Weights of a small GPT-style language model, trained from scratch on English Wikipedia: vocabulary 8192.
MLP neurons of a small language model. Each row is named by its layer, matrix (down: output weights) and neuron, and shows model dimensions 96-159. Each number is 200 + 40 x the weight over its row's rms, rounded and kept within 0 to 999. A neuron's up and down rows have the sign that makes its largest values positive.
After each neuron's rows, "fires before" lists the tokens most often just after its 100 highest values on Wikipedia text that the model never trained on. A number after a token or word is its count.

L5.down58,182,224,252,196,212,246,173,250,246,254,205,189,166,256,227,190,192,220,252,212,266,181,178,234,216,187,219,200,221,158,204,162,208,142,173,213,89,253,183,166,216,181,183,187,188,138,227,216,187,162,189,232,271,245,190,169,153,203,220,223,207,129,148,194
fires before: " |" 42, " " 21, ":" 13, " |\n" 4

L6.down313,214,198,228,222,156,156,198,170,207,131,228,161,260,281,262,168,167,177,165,199,260,215,201,261,210,191,243,139,149,208,257,245,160,241,223,115,210,201,221,201,178,136,205,229,231,193,217,195,139,185,167,275,273,204,223,212,174,203,191,167,177,175,217,173
fires before: "\n" 39, " and" 12, " of" 8, "," 7, "." 5

L12.down332,247,263,203,254,260,261,203,145,141,210,132,218,206,197,164,302,209,186,142,215,239,207,183,243,189,256,188,209,181,155,178,270,188,253,193,196,197,247,202,159,199,196,180,234,127,238,207,96,211,246,220,189,228,216,182,90,228,198,155,226,145,226,192,212
fires before: " " 61, " |" 9, ":" 4

L7.down260,240,170,230,236,140,194,179,252,176,191,186,191,287,186,195,252,155,220,201,128,147,202,218,189,205,313,269,266,243,244,137,235,195,223,176,143,263,189,214,239,155,141,251,195,203,211,215,187,146,169,219,114,185,259,219,197,159,251,251,241,213,257,245,254
fires before: " " 79

L2.down215,214,212,221,211,184,219,167,205,237,105,146,184,128,202,173,209,190,238,178,158,231,182,214,238,161,295,185,217,172,153,274,214,217,186,227,199,173,209,151,186,152,204,172,261,110,146,179,196,177,182,224,166,192,157,212,224,264,222,157,286,273,233,126,160
fires before: "-" 33, "20" 8, " " 7, " -" 6, "\"" 6, "Dem" 5

L6.down232,174,274,194,252,175,199,156,191,215,180,235,161,175,222,205,195,192,157,221,194,250,227,175,242,257,228,223,227,180,217,236,163,133,245,187,187,187,143,253,158,157,186,274,237,287,261,260,194,117,200,144,203,239,165,254,195,261,171,185,193,174,146,199,211
fires before: " " 34, " f" 14, "1" 4

L2.down189,226,201,269,240,163,150,154,199,192,185,207,216,181,190,162,155,190,236,195,237,236,173,170,195,130,204,235,189,138,204,185,210,197,152,183,187,235,250,175,221,198,194,160,198,208,180,203,165,166,187,198,221,166,156,220,182,182,247,217,173,219,193,201,238
fires before: " " 48, " Total" 5, " Nominated" 4

L11.down260,124,182,218,205,155,167,163,162,211,212,201,174,229,200,178,204,115,233,238,267,165,184,159,231,273,235,211,180,222,216,104,233,149,195,160,157,268,176,171,207,207,189,201,166,116,205,192,228,185,169,273,206,211,232,223,226,172,195,229,240,223,157,217,145
fires before: "0" 20, "1" 13, "3" 9, "2" 6, "20" 5, "06" 4

L5.down219,188,208,223,218,188,191,216,226,211,104,189,183,210,198,162,198,175,204,203,161,149,183,189,197,191,207,222,200,154,187,217,219,253,213,268,192,258,168,227,220,186,173,226,182,173,218,197,128,235,200,217,236,180,236,215,188,218,152,300,212,136,220,171,254
fires before: "-" 29, "==" 13, "===" 5, "In" 4

L6.down371,206,269,235,202,266,249,202,171,208,212,234,230,228,258,236,258,156,226,147,217,210,164,235,241,168,269,196,138,171,167,175,245,173,198,194,233,240,140,215,154,225,189,200,268,186,247,175,170,193,161,214,153,228,191,279,192,209,180,181,211,176,203,184,226
fires before: "," 18, "." 10, " and" 9, " |\n" 5, "s" 5, "\n" 4

L3.down236,198,198,217,226,203,137,169,148,244,225,228,212,164,242,216,216,200,202,144,204,168,138,253,233,236,185,186,245,204,265,242,231,176,179,221,201,227,194,271,203,195,167,183,187,178,179,248,204,152,184,211,242,159,176,197,219,226,200,122,122,186,185,224,204
fires before: "-" 59, " " 21, " Apps" 5

L5.down110,215,163,284,183,139,144,200,147,183,164,194,153,207,146,130,275,252,188,212,176,231,161,260,146,195,185,99,119,235,219,128,228,222,190,160,233,201,199,195,203,151,144,174,270,156,226,231,149,250,189,161,212,253,203,196,156,188,243,206,257,206,215,180,298
fires before: " |" 33, " is" 15, " was" 6, " and" 5, " |\n" 4, " /" 4

L2.down3,242,265,194,178,252,229,239,236,191,120,163,248,154,266,224,219,222,202,144,208,198,230,165,229,242,234,244,187,169,209,137,226,139,192,262,194,243,234,186,217,191,220,147,214,214,200,198,203,142,194,172,202,170,177,254,180,165,260,149,146,255,235,162,196
fires before: "-" 88, " " 7

L3.down333,204,267,198,255,236,212,244,210,275,194,156,204,232,215,244,231,238,136,225,189,239,225,197,226,235,171,193,168,212,181,209,223,163,198,215,206,211,218,162,159,203,230,219,199,206,181,209,195,196,120,267,231,246,194,199,222,158,224,127,249,188,236,197,197
fires before: "-" 21, "==" 16, "===" 8, "In" 5, "The" 4

L2.down13,223,181,165,205,172,238,248,263,113,131,229,224,203,199,199,193,107,261,172,210,202,225,160,150,193,185,236,196,135,254,212,205,235,233,155,171,252,183,172,253,230,285,267,162,179,245,163,173,220,265,229,228,262,267,140,169,238,144,194,155,226,143,171,178
fires before: "," 35, "–" 11, " |" 8, " season" 6, " –" 6, ":" 5

L2.down360,216,229,194,208,255,219,258,228,228,157,186,195,198,181,194,188,175,213,283,223,168,242,223,176,211,203,169,222,188,184,215,228,179,219,166,167,200,159,132,191,185,202,180,215,211,218,230,242,178,239,220,204,236,191,201,226,188,209,116,192,214,206,191,202
fires before: "==" 22, "-" 10, "The" 9, "===" 7, "In" 5

L6.down63,204,219,154,197,135,267,208,247,216,194,124,190,108,161,288,252,197,232,207,230,210,201,213,167,252,264,234,199,172,194,258,227,175,255,264,199,219,256,149,212,222,239,184,171,139,226,202,181,148,195,246,164,237,220,227,167,230,149,189,86,188,198,121,147
fires before: "-" 99

L13.down51,280,170,199,210,205,177,265,190,245,220,182,230,181,234,118,215,153,234,182,190,260,263,226,174,177,187,176,179,199,191,124,196,252,155,176,158,193,138,228,144,218,188,153,194,158,206,125,234,89,166,179,195,201,167,218,221,234,273,246,176,215,252,191,240
fires before: " |" 57, "0" 4

L5.down135,159,183,212,224,210,252,245,156,192,169,213,194,183,215,255,196,176,173,210,102,226,244,188,246,194,217,215,132,141,189,195,158,212,269,155,237,251,290,157,235,242,188,164,208,178,187,239,163,173,217,169,208,269,180,186,204,193,167,235,234,151,230,193,247
fires before: " " 85

L13.down22,262,158,203,172,185,206,218,202,205,196,139,206,180,182,223,103,210,199,216,129,221,244,246,167,222,182,142,210,168,171,250,197,170,160,180,140,150,196,170,259,229,209,238,258,185,203,276,198,203,169,216,246,216,206,261,187,220,179,239,202,166,160,208,204
fires before: ":" 54, " |" 5, " (" 5

L12.down305,184,132,197,194,185,186,205,159,221,170,161,204,200,172,157,166,209,117,220,253,170,240,266,191,234,232,142,181,149,251,171,194,147,185,138,223,209,223,274,291,196,286,213,155,241,243,177,199,246,209,166,208,216,315,279,194,212,114,214,164,175,209,183,197
fires before: " |" 22, " as" 19, " been" 11, ":" 7

L2.down268,173,297,125,184,243,147,268,192,241,158,210,173,199,169,200,214,224,229,275,191,164,200,195,202,238,248,228,209,288,236,197,190,232,220,200,201,206,188,165,194,208,125,215,204,220,266,243,164,179,188,191,225,206,217,162,197,221,191,218,219,201,231,234,227
fires before: "==" 39, "===" 10, "In" 8, "He" 5

L11.down85,117,171,202,191,189,250,229,158,285,245,174,228,216,167,178,213,208,124,230,178,243,213,216,190,202,242,201,216,202,106,209,215,258,165,152,247,136,139,172,171,257,215,209,251,197,200,234,212,152,234,173,175,213,242,218,162,84,175,238,244,272,202,105,119
fires before: " a" 43, " an" 10, " born" 8, " the" 4

L3.down41,204,245,209,250,194,194,222,234,260,135,144,187,207,200,218,204,191,193,220,205,203,197,216,227,216,193,182,200,199,188,220,199,190,201,176,157,209,203,115,174,181,214,218,225,193,220,186,210,170,162,239,226,236,199,218,224,208,211,137,202,189,185,161,184
fires before: "==" 23, "===" 11, "-" 8, "In" 8, "The" 4

L5.down299,206,160,245,265,207,234,200,247,167,153,219,268,232,200,242,204,205,171,240,136,184,156,226,185,170,164,243,180,144,248,242,188,143,234,112,172,216,238,123,232,231,216,271,200,187,240,198,202,167,151,140,233,141,195,257,236,161,235,236,170,200,206,232,234
fires before: " " 71, " (" 12

L11.down90,254,238,238,203,253,140,158,285,200,159,171,160,235,270,218,203,153,216,301,131,141,266,157,201,227,178,152,263,196,196,142,132,183,171,253,224,222,196,224,245,274,182,166,191,187,233,270,135,132,225,212,177,215,235,288,185,241,206,256,240,229,155,193,272
fires before: " " 60, " the" 5

L13.down207,174,222,113,207,272,169,275,152,208,214,175,198,270,174,203,193,183,163,163,91,198,202,264,183,164,194,128,150,137,213,160,123,202,222,152,209,184,209,127,179,200,169,223,192,166,221,204,247,224,171,245,193,212,124,165,213,231,185,201,268,138,197,188,213
fires before: "," 23, "." 22, " and" 8, ".\n\n" 6, " of" 6, " " 6

L11.down378,192,237,208,165,250,174,223,161,257,202,173,192,160,217,160,276,169,235,236,185,185,276,125,223,160,195,259,294,205,153,205,185,199,184,200,199,251,191,148,211,213,176,203,122,174,198,261,165,153,228,264,86,217,189,191,209,119,200,236,240,178,247,257,225
fires before: "0" 30, "1" 19, "2" 8, "3" 8, " |" 4, "4" 4

L3.down44,178,190,237,275,163,271,142,244,192,208,181,214,219,212,230,126,130,168,210,188,178,160,238,217,150,196,206,181,200,174,151,175,199,197,224,227,216,253,112,177,215,134,199,217,174,208,171,145,185,158,228,190,195,150,213,215,199,233,224,144,229,220,212,201
fires before: " " 55

L9.down133,205,212,184,205,173,162,164,226,266,196,175,204,138,156,234,208,137,193,282,243,237,228,217,160,187,138,143,151,193,169,168,132,151,174,194,147,234,120,214,101,205,194,222,106,214,236,209,174,132,247,234,284,226,156,163,225,151,243,185,246,182,229,263,171
fires before: " |" 30, " |\n" 20, " (" 9, ":" 6, " " 4

L9.down37,223,185,165,159,197,212,195,261,126,153,247,182,189,156,213,227,211,192,152,184,188,193,137,202,134,121,208,137,180,166,110,241,235,194,194,240,143,199,194,189,243,207,226,246,149,195,222,183,148,143,209,205,246,178,226,221,169,213,259,189,161,251,216,215
fires before: " |" 47, ":" 11, "end" 4

L7.down264,206,193,218,221,177,199,270,237,145,165,202,239,219,185,198,247,159,167,207,157,241,164,255,218,177,192,214,160,103,281,222,190,266,193,229,209,214,198,151,209,242,239,171,237,167,224,259,153,249,191,181,266,133,147,183,188,160,241,209,169,209,193,172,203
fires before: "," 25, "." 16, " and" 8, ".\n\n" 7, " in" 4

L5.down131,269,223,147,224,224,165,147,174,200,159,184,207,203,191,274,308,169,196,189,212,191,165,223,163,176,168,216,187,155,150,246,258,218,149,261,190,125,179,210,212,222,152,151,186,159,224,183,227,155,150,214,218,245,199,191,164,265,236,211,128,144,231,201,234
fires before: "-" 100

L3.down92,216,234,199,241,242,185,227,208,201,151,151,193,220,196,195,244,220,170,180,232,228,198,221,199,207,168,155,231,137,220,224,179,169,163,196,188,217,165,132,207,180,218,176,187,195,184,182,198,151,192,189,224,219,189,176,224,330,187,167,206,251,170,159,168
fires before: "-" 38, " " 27, "|" 4

L12.down67,229,175,191,149,234,213,210,113,220,132,132,93,253,177,195,250,263,284,211,203,193,202,157,96,176,253,181,174,195,182,277,266,127,245,188,182,259,171,306,263,173,203,225,248,218,219,209,196,230,242,212,259,138,164,257,178,208,181,142,252,170,148,257,250
fires before: " |" 30, ":" 14, " |\n" 8

L12.down162,221,251,193,189,162,176,144,220,200,162,184,211,187,174,195,256,133,163,148,190,253,213,163,180,201,181,193,138,193,173,210,186,250,133,216,244,140,161,199,175,179,251,159,279,158,189,200,216,219,218,196,267,271,123,214,138,227,259,189,183,140,184,246,196
fires before: " |" 63, " |\n" 14, "\n" 6, ":" 4

L2.down281,197,215,222,259,179,204,141,278,226,162,245,189,253,161,248,207,168,206,188,153,175,217,196,187,141,222,198,138,148,259,131,180,231,152,170,216,214,225,99,213,180,182,200,195,233,204,213,158,149,111,222,233,228,178,225,185,111,212,288,146,213,246,213,228
fires before: " " 50, " Total" 4

L5.down337,233,137,188,185,163,178,245,179,162,210,212,211,214,181,218,266,222,232,203,210,205,246,212,206,266,215,215,205,201,220,206,244,173,111,209,149,228,217,199,214,154,227,238,218,175,184,135,166,222,188,213,196,203,157,158,205,183,220,234,210,238,210,240,195
fires before: " |" 28, "." 18, ";" 7, "–" 7, " |\n" 6, "," 5

L2.down234,164,165,182,220,182,189,145,224,211,228,168,215,214,213,170,200,190,192,215,194,133,186,236,238,181,232,113,307,165,248,192,160,277,173,268,221,185,117,169,162,187,178,180,341,206,197,184,289,218,177,160,200,153,215,226,210,141,231,223,218,182,191,154,208
fires before: "|" 52, " Representatives" 6, " the" 4

L3.down351,254,249,190,205,233,212,242,207,181,204,248,132,219,220,236,266,161,211,274,213,217,145,248,164,117,200,228,129,145,220,246,236,184,232,144,159,221,171,238,116,237,167,170,234,275,151,192,188,231,162,200,223,226,172,264,218,140,315,263,134,202,233,182,220
fires before: " |" 28, "." 13, "-" 7, ":" 6, "," 5, "th" 5

L7.down263,247,200,143,153,237,224,155,235,159,200,158,191,181,189,224,183,180,164,210,187,237,127,258,177,172,209,231,201,160,178,138,274,207,245,183,216,139,188,127,163,246,206,176,162,203,163,202,234,167,197,165,193,277,207,202,252,198,152,251,144,236,219,186,158
fires before: " |" 38, ":" 10, " " 9, " |\n" 8, " of" 5

L7.down136,156,144,149,231,157,276,151,178,193,165,188,185,183,200,219,202,173,278,244,177,141,214,180,193,202,215,181,226,218,251,202,211,194,206,215,132,185,263,214,185,126,200,215,223,194,207,149,132,204,235,250,217,208,209,242,197,172,205,152,194,239,156,186,231
fires before: " |" 21, "," 15, " U" 6, " State" 5, ":" 4

L12.down382,226,218,169,168,242,198,234,187,159,205,228,157,154,158,200,210,149,268,182,150,186,207,248,238,285,137,201,216,201,242,190,202,192,127,181,216,160,144,207,193,174,179,235,199,114,184,162,243,202,204,262,219,140,219,291,155,188,166,267,209,178,165,180,144
fires before: " " 46, " |\n" 15, " |" 7, "|" 5, " M" 4

L13.down181,191,232,267,198,159,179,193,188,211,259,157,223,136,162,195,152,264,159,177,214,196,211,288,186,213,136,147,174,250,283,226,176,152,211,170,225,210,211,139,171,289,263,232,234,213,214,213,290,199,212,206,154,228,174,150,228,166,185,197,201,197,301,165,261
fires before: "," 20, "." 18, ".\n\n" 15, " and" 12, "\n\n" 4

L2.down28,192,209,272,139,256,219,202,175,228,224,210,171,245,120,111,203,195,196,131,147,288,192,180,247,159,172,178,231,137,202,271,194,124,162,174,280,186,241,149,129,243,181,198,237,272,160,131,258,158,194,226,102,193,148,195,196,187,134,188,192,215,237,166,128
fires before: " the" 24, " a" 11, " he" 11, " his" 7, " it" 4

L6.down114,187,138,203,218,204,201,227,201,188,90,137,286,201,254,149,224,139,174,219,168,182,219,228,212,196,134,179,139,176,119,201,231,231,193,180,193,206,133,204,166,105,184,201,173,186,278,190,244,175,197,115,274,143,198,239,200,218,180,215,150,225,168,267,120
fires before: "." 63, " |" 15, ".," 6

L2.down303,155,208,232,157,195,220,234,262,267,209,171,161,180,136,125,260,187,184,206,142,180,170,166,153,204,274,186,275,155,203,212,211,317,253,167,219,178,211,185,193,204,157,152,183,185,146,234,281,140,232,159,187,266,267,217,227,208,191,211,260,231,265,193,149
fires before: "|" 14, "In" 13, "The" 11, "-" 8, "On" 7

L3.down59,171,211,266,215,219,234,183,217,293,193,168,150,194,210,234,172,203,188,149,182,193,151,241,185,185,188,176,184,201,241,196,171,219,218,237,206,226,281,143,216,159,159,214,189,164,137,133,205,186,219,256,205,175,227,220,180,259,194,242,156,293,235,174,147
fires before: " " 72, " Report" 4

L12.down106,178,146,214,160,219,192,167,266,158,149,253,143,147,177,239,251,160,139,181,130,211,172,190,194,205,207,216,180,221,237,142,237,233,178,270,255,181,226,139,191,174,175,263,183,184,250,230,226,240,139,181,231,142,230,226,156,187,137,184,217,219,98,168,241
fires before: "-" 94

L6.down216,185,153,166,185,250,194,211,183,254,254,195,193,172,189,195,179,229,218,230,151,247,118,152,268,260,246,172,262,216,174,202,218,270,197,190,211,125,210,203,193,185,126,171,261,184,164,173,261,174,220,169,121,234,196,154,216,196,148,182,177,236,247,110,204
fires before: " |" 33, "–" 20, "|" 17, ";" 5

L3.down259,180,255,174,227,185,211,278,222,251,149,97,184,212,183,218,222,183,206,243,250,177,192,244,230,168,134,201,154,219,216,197,181,171,243,187,156,190,231,153,160,198,207,208,241,237,218,247,224,174,188,217,181,225,219,175,207,147,201,69,207,169,159,206,218
fires before: "==" 25, "===" 12, "-" 6, "In" 6, "The" 5, "|" 4

L12.down93,166,225,265,153,186,145,221,189,205,210,176,188,196,172,232,210,196,197,203,135,273,246,244,241,199,132,298,122,240,253,267,170,229,142,182,173,251,159,233,214,156,179,226,142,220,193,204,248,187,172,263,233,162,170,242,210,158,183,230,199,158,145,166,181
fires before: " the" 39, " " 10, " these" 7, " them" 5, " its" 4, "0" 4

L2.down29,201,166,126,252,162,253,211,105,182,250,213,180,181,189,187,284,150,217,250,154,235,193,258,248,237,190,185,190,246,140,125,176,135,197,175,131,217,178,179,240,169,208,206,234,315,218,159,214,253,228,215,221,199,188,243,211,157,221,165,215,175,181,178,169
fires before: "1" 11, "2" 10, "0" 9, "5" 8, "4" 7, "6" 6

L13.down208,279,191,205,174,254,278,205,174,160,151,202,206,221,245,312,217,150,200,198,148,207,227,216,201,144,153,186,240,127,250,213,270,188,181,294,188,251,192,195,228,225,217,217,294,226,217,235,216,152,165,291,243,172,245,190,225,203,246,239,213,191,192,159,203
fires before: " " 76, "18" 4, "," 4

L2.down79,279,211,138,195,165,226,135,216,236,195,212,268,179,145,228,210,139,241,172,212,167,238,204,178,224,242,177,212,241,189,172,151,172,193,239,192,218,208,167,231,186,219,190,260,234,201,191,213,148,211,102,209,159,248,260,189,177,282,186,219,161,192,192,143
fires before: " the" 34, " " 15, " a" 7, " life" 5, " World" 5

L3.down325,187,250,207,223,250,212,226,236,247,176,171,192,205,175,194,182,195,206,216,201,214,221,202,235,181,192,183,188,200,210,202,199,200,211,220,191,212,200,161,211,221,200,191,202,172,183,205,218,192,174,207,211,227,189,181,215,205,180,95,237,179,209,181,193
fires before: "==" 31, "In" 11, "===" 10, "The" 4

L11.down3,253,199,237,193,221,265,138,217,163,175,203,177,237,150,172,255,241,282,89,195,203,213,193,186,250,211,141,237,155,236,200,209,123,197,120,200,221,186,254,157,234,202,169,228,212,230,160,232,196,144,200,215,183,169,201,243,196,158,223,195,216,226,206,127
fires before: " " 82

L13.down149,183,250,269,193,160,218,147,200,217,251,214,230,182,217,207,179,236,126,162,206,233,272,180,190,226,228,208,126,198,153,136,203,252,173,190,250,202,243,154,246,187,186,224,177,187,149,176,243,144,120,213,194,199,158,269,172,101,198,182,168,233,253,152,210
fires before: " " 30, "-" 11, "0" 4, " ISBN" 4, "97" 4

L12.down77,197,157,205,171,185,212,219,166,158,184,217,143,128,126,189,229,137,162,129,155,141,146,250,217,268,212,183,191,180,225,198,209,194,145,158,218,258,185,281,235,163,182,200,182,233,127,107,257,191,276,277,212,172,201,238,137,183,255,223,152,224,211,226,178
fires before: " |" 44, " " 15, " –" 10, "1" 10, "2" 9

L5.down88,196,273,203,241,192,149,278,218,235,169,194,186,193,159,253,217,184,229,162,157,251,221,226,202,231,243,236,143,166,218,232,226,193,169,178,214,167,140,219,211,187,249,216,190,167,133,178,208,167,112,187,230,204,174,264,141,203,208,187,247,179,158,162,202
fires before: "-" 45, "|" 8, "B" 5, "m" 4

L7.down151,259,137,189,183,204,226,259,156,190,196,215,166,206,231,176,159,223,176,202,180,186,209,227,180,207,231,238,179,169,249,214,215,115,107,237,163,211,156,197,193,163,154,211,233,211,205,175,151,265,246,165,233,271,152,230,236,238,141,292,208,224,210,251,267
fires before: "–" 34, " |" 18, ":" 6, "," 5

L11.down377,219,166,202,188,108,203,217,270,164,107,241,203,210,112,142,182,123,218,149,139,265,175,155,181,119,182,170,198,176,274,288,117,184,246,115,205,212,156,218,300,186,237,215,184,203,184,206,233,199,185,182,237,165,188,229,312,214,180,225,252,206,207,177,142
fires before: " " 86, " the" 5

L5.down288,201,210,179,264,206,200,252,252,180,211,101,193,252,186,208,283,198,167,268,196,224,220,238,217,318,186,159,213,173,221,197,166,111,213,250,239,203,180,157,214,202,183,196,213,178,200,174,162,159,213,122,186,200,137,214,232,178,164,201,194,222,219,215,181
fires before: " |" 61, "," 6

L13.down94,193,174,167,173,201,155,207,243,189,154,101,130,182,173,213,151,205,203,293,140,174,267,155,221,242,204,134,233,190,185,197,157,202,170,190,196,177,194,134,250,192,182,242,249,156,225,215,241,226,173,166,215,226,184,163,159,221,182,133,196,182,190,201,248
fires before: " the" 15, "," 14, " a" 10, " to" 9, " his" 6

L12.down315,270,210,298,265,249,166,191,144,244,145,215,170,201,231,277,207,234,176,204,232,278,224,210,212,208,146,163,188,201,192,207,139,187,209,259,200,202,217,163,176,240,194,179,177,182,199,172,219,165,144,215,223,159,215,305,231,258,176,165,232,249,253,191,235
fires before: " " 46, " (" 22, " |" 5, " of" 4

L3.down340,225,254,193,238,194,209,189,233,272,168,161,137,202,245,227,269,227,198,254,186,184,248,201,250,172,203,187,187,181,180,175,230,184,214,153,180,214,185,192,195,219,166,189,189,237,263,296,208,159,180,238,203,216,194,174,192,254,176,109,231,194,212,206,224
fires before: "==" 22, "===" 12, "In" 10, "The" 8, "-" 5

L7.down61,177,272,215,172,208,202,166,272,181,126,272,227,182,139,218,225,193,155,182,225,265,184,153,129,217,189,172,220,214,135,201,171,183,297,183,155,212,204,166,156,184,162,213,238,190,233,217,182,146,130,189,223,188,207,275,234,152,213,174,192,252,202,236,209
fires before: " " 78

L13.down14,159,148,171,184,216,216,187,265,240,98,156,128,139,79,235,191,132,170,193,225,233,259,203,205,185,207,246,195,247,189,195,243,171,180,219,261,162,172,191,170,219,193,268,195,206,159,220,247,201,219,209,129,182,248,223,201,237,206,234,203,187,142,156,224
fires before: "-" 90

L12.down352,206,260,204,205,248,145,146,217,182,165,103,202,188,224,122,210,180,194,114,194,158,193,169,254,216,275,146,166,169,231,216,185,186,135,241,268,219,225,156,196,172,211,246,212,195,243,157,230,211,188,203,138,205,236,202,157,204,159,223,334,162,198,203,254
fires before: "-" 82

L5.down190,243,213,193,199,191,149,216,228,136,148,144,195,193,224,205,271,252,217,246,206,170,236,252,201,202,117,204,205,156,234,271,247,149,207,185,263,129,123,140,175,241,224,188,201,170,217,174,201,220,138,139,203,214,165,284,187,135,221,240,193,230,148,212,174
fires before: " |" 52

L11.down233,187,231,182,171,161,181,164,130,207,202,192,185,192,284,131,212,172,267,214,162,203,208,181,181,131,229,183,248,218,186,145,207,200,238,264,241,132,255,114,213,135,198,160,195,296,200,220,139,196,190,270,149,167,232,151,152,175,209,247,253,169,139,269,216
fires before: "." 13, "3" 11, "8" 11, "6" 10, "4" 9, "2" 9

L6.down297,188,221,184,228,177,205,197,244,277,197,185,201,164,203,219,219,243,214,222,136,189,196,181,215,193,260,132,192,216,225,241,183,190,231,216,211,206,200,125,175,200,180,190,196,152,198,217,197,163,152,191,206,197,212,235,187,267,133,126,266,208,215,137,171
fires before: "-" 60, "|" 13, " " 9, "20" 5

L6.down319,229,169,226,232,170,303,232,217,263,186,223,163,152,184,224,223,189,228,181,151,118,178,236,136,190,232,285,158,159,218,234,177,242,259,189,176,163,135,197,192,147,176,146,203,210,283,159,249,123,169,218,206,195,252,273,217,208,228,189,223,156,243,175,156
fires before: "-" 54

L2.down78,155,240,224,269,140,225,260,269,233,198,211,207,144,164,179,226,227,145,177,204,173,177,199,234,189,296,188,216,107,209,247,179,217,224,183,196,182,171,186,162,189,177,246,243,158,200,136,252,200,238,187,171,214,243,178,186,218,179,163,271,231,303,187,127
fires before: "|" 52, "|---|---|---|---|---|---|\n" 14, "-" 12

L12.down222,189,232,164,183,164,206,175,212,111,191,211,222,152,176,195,170,177,196,250,251,221,175,192,258,197,193,159,183,144,191,245,240,204,245,174,162,92,247,148,225,180,203,180,169,218,146,184,199,199,218,236,188,219,209,190,245,190,110,225,222,236,190,192,180
fires before: " " 52, "15" 4, "16" 4

L3.down73,199,218,163,179,201,168,220,270,128,168,152,174,214,235,227,286,163,194,197,249,229,217,201,244,246,164,236,178,232,238,245,152,167,155,222,172,169,245,199,200,181,284,193,150,232,143,176,221,207,142,197,214,174,195,254,191,213,195,264,180,188,213,235,193
fires before: " |" 22, ";" 19, "–" 13, " Ro" 6

L7.down214,230,192,284,210,170,229,186,197,226,177,183,231,112,187,233,218,241,230,174,175,217,238,198,268,191,229,213,174,154,268,241,130,162,135,198,279,172,211,208,188,137,191,163,208,109,205,243,190,212,196,143,247,152,243,281,243,248,198,167,230,208,118,154,136
fires before: "-" 87, " " 13

L5.down273,219,235,186,282,211,209,225,201,265,100,142,186,205,202,220,250,219,238,227,198,192,191,251,196,178,218,160,173,164,251,255,193,189,188,232,219,197,197,146,177,190,168,167,194,167,223,206,195,187,157,197,227,249,166,249,203,239,172,121,121,174,203,162,232
fires before: "-" 100

L12.down336,135,162,180,107,193,150,206,249,208,175,183,198,172,195,236,122,188,251,192,121,168,182,157,252,230,177,214,238,200,250,264,239,223,204,268,176,173,166,220,187,172,208,224,146,171,209,209,245,166,160,175,213,134,194,165,252,210,176,202,169,169,187,189,217
fires before: "|" 53, "|---|---|---|---|---|---|\n" 8

L12.down0,192,218,216,227,199,168,273,166,231,149,183,148,238,189,202,276,180,199,201,147,244,206,179,171,242,157,127,153,233,234,238,218,220,219,234,289,195,194,242,230,212,232,206,182,170,224,230,122,153,202,276,204,195,181,241,174,125,148,281,83,283,242,124,151
fires before: " |" 43, " |\n" 10